Weights of a small transformer language model: vocabulary 8192.
MLP neurons of a small language model. Each row is named by its layer, matrix (gate and up: input weights) and neuron, and shows model dimensions 16-143. Each number is 128 + 32 x the weight over its row's rms, rounded and kept within 0 to 255. Numbers have three digits each. A neuron's up and down rows have the sign that makes its largest values positive.
A block is one neuron, or neurons of one layer that tend to fire together. After each block is what it responds to, as a language model described it from the Wikipedia text at the highest values.

L7.gate163:157127167113137123155158177135124092091074139151125106150109108123130080122132123183156104083120099097144106060123172144130115122054127145126160174165102162178117082177081117114151123130123119179113117092121118139126099134150202142168156111151075159074131105113131088165105098176098171138221128155136142093096170164136102089161124180176115090194207151123160114102148135079158069136072
L7.up163:132154156053139142149073150094113082080085159149083162225097165138101143123147135140155163112170129152136087163135160102168108197125173141160111166145108116136110151119148117178155162155082125112131131091188169112102118096168154170070161093142123069124107132071106144102089075097156150156210147121175146124090145168086122124150133159163122152143106091076096141107127169079112175078117
L7.gate164:111176136146076135145144141167118119067102103154117090117083133156145168141118107169155096149149195170121164127121202131104101139170111144129133170094153169128074129115122108152087131136150145101160117117160065206108178122139148083105148101128111120156144196133127086151160142157121087148119119135142218084151114158148134158143121105150127106149068099108141183097080151130140092142118
L7.up164:157193157065138146118101151130114177138089117133091108141107141166108119103135077168153095111129128052105151164207085124103158114139089214131101110049152091112167085095151142134117135111108142080143107146105099153140063122123142104135153153122105083149128110146125161161154127153087113199160095179167125144080063135108091077110154139142079115158152119140137119127125152137134107135119
L7.gate202:140115135120160140118128092194070149093102147162110109121106154084123130143070146221144186155120123107057159108128098084126060137090122100087115112155164087105101124154127089098119125063087144093082168078110078070116111121128110113088220176103095141105083090158080087106111110146090135073140098124102133125159169123161064173156093127097106124124186123138136092085120137111134183081151
L7.up202:100140154114159174125113151097138157121102166183096109024067174114143132101112111102158203148121163112174158152134064094094094152147105139113112155118104149107081147165135165091127163143137119135129137099193061111107108153081157128158133154138143158164148192131115120157205078152123096114149117159119116169119101117175165117125184176148149131155088147124095159064140071138109146105113
L7.gate231:128068113126140106177058106159126109075116143109128184124125101159081152063120144193189134140150089176170081144122119101102129086115151121085131126099114128128109170164159108152068084175137104117114103104145131089149069116084147162126140110188175140121171162136130132179145166124106052155172124105175094163109178080105130123123127165178135117122086131124144107103141149112140106120170
L7.up231:098092046162112147171155136168124164110173188063072130180143102142190112104080098187151163153135148137111167066165134119113111124113230128130110141127093122112140126128144063111095135124072138147142138136162068100195111105154120133083067189127162127114099121139125085086145131124086121105137129125126157121117132139116175120071086127120105071115126099114158133098109133140147118178073
L7.gate450:112075167091128084106118132076118160185110185181104168157133108120141134094095115086100108126110093170098165111194141071102100132153131093153110133126122121174119148189130164138154097150178136081125101088130160135071097162154116126112159140134174114148086173117066140180134110118130138087195132120151137169048119162075121114121131078144098149182147172176132216107133110082182172126092
L7.up450:143193119116165098170131092092148136125123071193121092122154077118123112132161136153118116116122089140156109147079180131161110109117093108183080120167065143154096144200087071147148122145165117157085128108173101097165081133113169109127088087140104125136141116172135072116126094111148131142118138044152197139179138131102178094118128157136121154104122102145089108149146117091085108098075
L7.gate527:184152062086163171180179178115070097084119142135130093195129140157101115152078136135153178125181129070080082074086118131104124131095174153203143135116150168087165159206132123069099053124137093151136071129112151063116115110114090124117128153137111113104132093142098135151078110087095156128160141158192064125120109185077122106123123097146148132142166117123090091112176143171094147178041
L7.up527:135082155164129112117066152120113057134140115097156163161138086113129157113121099144138116112118094128171130187143118106106110070136122105116074132131104119201089206150135127160126066146187135149131118045150150099054103126122139059081180074129108104129100136135118169059133108117128165116085139106133122123122214121142127079150157095132131141168138173108184153137129118060125143129105
L7.gate558:162153149083123110228157127073142120126158123116144116172101108122089172112149147176117161146128083111121139142191168210123115145113089144158200152153175134077100138169100126098108148136122164138141126103127097222125129176083085139102119169140134149153142074100091134136125137104135135088194171126060133104137143080196094162149108133174149142132161119124112124108066145151183106074058
L7.up558:138104146171139132173073121120169163130116098137102120165150110190089179112114084062144097114134236145097124097145130082131144087127139107118188142162218189202206185078159129146125144153136163177084125173141141157121133132178173098069101099117157143158142055118127130183133118104140141101089112148157127096109073144105144126133124132087125071158131133127123131074149096147173182122126
L7.gate603:094140095116138115182169178104165117115137116142170077113157115142136147176118125162119086081120144036133141079188128128158103124105194144170166126111135145092100142199142112148097139129114153137093102106137189112113200148106034099077169101114167105098117081158144146137096132123107073094092158125169148132060129140097156109110116080123158116168167104140139169117162091127121157087100
L7.up603:156230172108117115173137130180110060110110108118118110107177121074122120106128166143210081141180122137111151101098130150140134181127213141113202132117201178119044179118213129166095178157175091069109140106135149140071168128111141098118200100083087165116055143126124095111118121085141083176103131154165146089108101175106133130175121140120133088111157165123168166130135085102151153096126
Responds to: List line breaks. Line-break tokens ending one item of a bulleted list or table row, where the next line starts another item with "-" or "|", e.g. species lists, aircraft lists, election tables.

L7.gate220:086100121154158152107160127134132086072078122125110143197149143176149079170151167127124088153047121140110148141163119116098146154100124105122115094133137155146136191152171114148169139103093099127105102145073093060122151151096128124101122113146139137126107106126068097133141125142062053153079148132040105107215144178163118077099121114177183137075121161113139130194153118125186103129153
L7.up220:100068142126132096158173140123099091084077150150076106124179148149151157129123095070072112155013115168097164138160150059118135148110086144109150090102129138135148117050046125174108148083180102132178131054135097148159151130122123168105140075118142090138169151162090128126227087098095090134116110140167136108141105150176079105150175101113063142172147182168102113086096096122118131162145
L7.gate238:095109106150102180079102138145168122132151140124103128135161105132104136167112105071077141152123104104118088138121059111100203136116142085105112122142165151110080125146151156052157141122117067071130131120117119105131113170079118159095215138134094092145169144179118155154164086111127143128110123223151109164116110086128118091172121131129091085182122149090162129122073108161139099132139
L7.up238:082127094155151139066070132121087163117090120135154155202120116149122168149148147129118098071123097145166145162153096125132071175105112166091105186124112096120146136145165147120163104097076125136103156153065165141165135128098154082070116132162102106154191165125105142193161104084153111171048120175120140140139131119137095133149171126157078069111070174123113181095172110135107132172130
L7.gate581:106138151099103126125115113113118114171073126117116112143150153136162102137074132138066102124081120069100150184147170123136120162125136103136101121094108105138096177126092152103100185108126132106074102160156105139122130154062130154171193114150178092093059158083083142102094110148071138147139104091063146114123107148141138122074071096104100149079125116098113142163152142091150096188124
L7.up581:104126129175188122102190161102133091149124136171135080156142164153138117145155106115108170108105155107082073126095181166138164109182102186179117050090096142095157112145140153102126155150082101115098093074112158126110137156115149169115198152089121127086113078073076162119143150109098174095122159093133127111144136115088151125142073076136079160120125142115138088177096114107156144168077
L7.gate675:144147125095140136104116069124110160141082135126133093115153118158132092168153148116044148181105161141046125149104159116167144158079092197180082134100118134147154159169132157106133149115149144156131098090124076062076175087109151153098161124142142117126115173112138140146194146104052168091129145146101108129178138167138169141082114107142072156139150086144134126185110143156149129074076
L7.up675:082081138166154147086162067110088094086100113129150160096133169116116178145155159125175145079128158138114129052102174093084152146128115133149122140149133093152086153163141097101162199071064091120093141110154164131149124191152143131148124122115166082117161136133094186051084125100158137149134129108108150141150122085116079110128197077132174105125123159131188116148064155119177138178160
L7.gate684:147119180126193105143108133151110125133124119117189127168143128146126124119090164114113131115134079098012174160137112075204166190130170109185153145185105144137123169119104163084093195153115147175127060111168123075103135120171092133173157136111070116104138126161121097142105122146083127145081090107144149155165100151180117133187105144184107142124087141152100144137132171098098106184193
L7.up684:066150138081124094129114150138104138148137104093110160152189053141129105137164179124122105123071092124069112077186179112139098168136087148139140093161065105134145106095123099153120160121100160147164105164134137077135062091137141091140159130148101105129104128091077087123100128101111112139118119098117113136148141145102155097132075151084068095114059090153117063165177091071137080172137
L7.gate687:173091118119179086149059089054106089134107210065129121188122115131159108141146192164068093071105098137086157112082178111090150053103181098134136129170102121118137146139142121105127151140110159128108174127113183145123180145164126137120135125096166093138155117109158152107073124138091151111105204087151151103151122177099119167155116133123105154102144094125058138132105184187158113087072
L7.up687:089107205136073113103110102101106078130104129153108120197159092126169139144095108140096130067055128091117100085149168124110120147062140126106154119186143072144083192175087191098092136181135080140122126087122134141117154059090122159089127116053134127110089115117110106129123153140145157117129141121082135159150115148152179157111138124105086140145056086062085086169109127135119138094083
L7.gate731:082123084096162116105142072199181159080089107137127160144153150154103122146133191128085095115131136127115121173134084137160132094090130098176108170101079142105088122130165095134079112102097124086107104120121132173086116135104163143165121103161138148099105198083126141219143148117126109200137133079162147102171099140099216090183083105184115159122088145100113069143105055152144098107100
L7.up731:104102116175147136082121107162135054122091096169144145182184168093111062128138133165095131119070142111086124086183155143183098130121119136125192156131116189108100115096136157132224156165107105134059120161172149092172145101140105162131166157068146137182126154114146142126145117179093130130127135115100141171157100099207153133137128124110135140114097199092142121149088129128133126150086
L7.gate826:103103144097132132137130108132108111153094148092058148150138090154147074125145184128114121081126123107179163128101105125115141169075140170156155168123131127148136152104162095085208194130112121146065131155080144113133115102126130181113140137121170106139094091112122127068176091130133116115117123101111157107074149114139091070088177093111157086114125135095124106142108145167068070123103
L7.up826:089133179131126128090101173139159117170111124124132109178089220066184074169156152127137127115105154099101135105100113143074104148129185116111117105112115150133153141122069156166116163159114158092098121171153147074164126071106125096166171108152158112156141132154143153117143168112137060131141110159091109119105080171124160153138163153175081035109119152121147160124162120137116134075151
Responds to: Surname after given name. The first token of a surname right after a person's first name or initial, in credits, tables, and lists, e.g. Jacob Smith, Gary Johnson, Mark Wallner.

L6.gate598:156118103110135070135106112146108115129129081150111139123097222118097111137118139145151135197143193089086090137107071104118120149058082057125136150162177147143125135136140162124118125081109126128183078085139069108064105079088136094145156092112148107119138099130110148122139134110189151121140117078125101102179135131154162071158057163241144117113128104130169145124156134133111155100132
L6.up598:146048137065123160092058191119101103121115071130101184139079146169122167147127181185128095128099165183124129118099094125114134145175136151160169133195102097108070148140146142175123103111155094093106084154117121118079124106138161106125154131155120144215086171113096150064127101137103137162155088092107092128025092123118128070130097136158150122139126079137112122131095129170096136167126
Responds to: List-item line endings. Line breaks ending a bulleted list item or table row, e.g. after a citation's page range, a closing parenthesis, or a cell's trailing pipe.

L6.gate292:110089163161143119105131096113158147134097165149174158170126110189169077117096211083100083091045129117093183143106125124107152152145105111148152178123107123132056165145164174075171156098127091135097106079076109124148092137108152135094106100095145130186114111106089082128119104081158143152073166185094170169144110101148141105158086141156141147071160117101145133152093110135179076154091
L6.up292:112146113146096146115130138171120149117089190092106132131177135098083151103124138123079129189103118205065158104130128118110153114056020147150157123161150146107115118145115126125125116133088110174127145134126099137136144187179173093162165135212119155115105133128151137165153124160109157068089125111137136149137169173172170152140124051155106144136133129143084146146133132104157043140169
Responds to: Surname pieces after first names. Fires on the first or middle word piece of a surname that follows a given name or initial in lists, credits and prose, e.g. Sher(man), Wall(ner), Clark(e).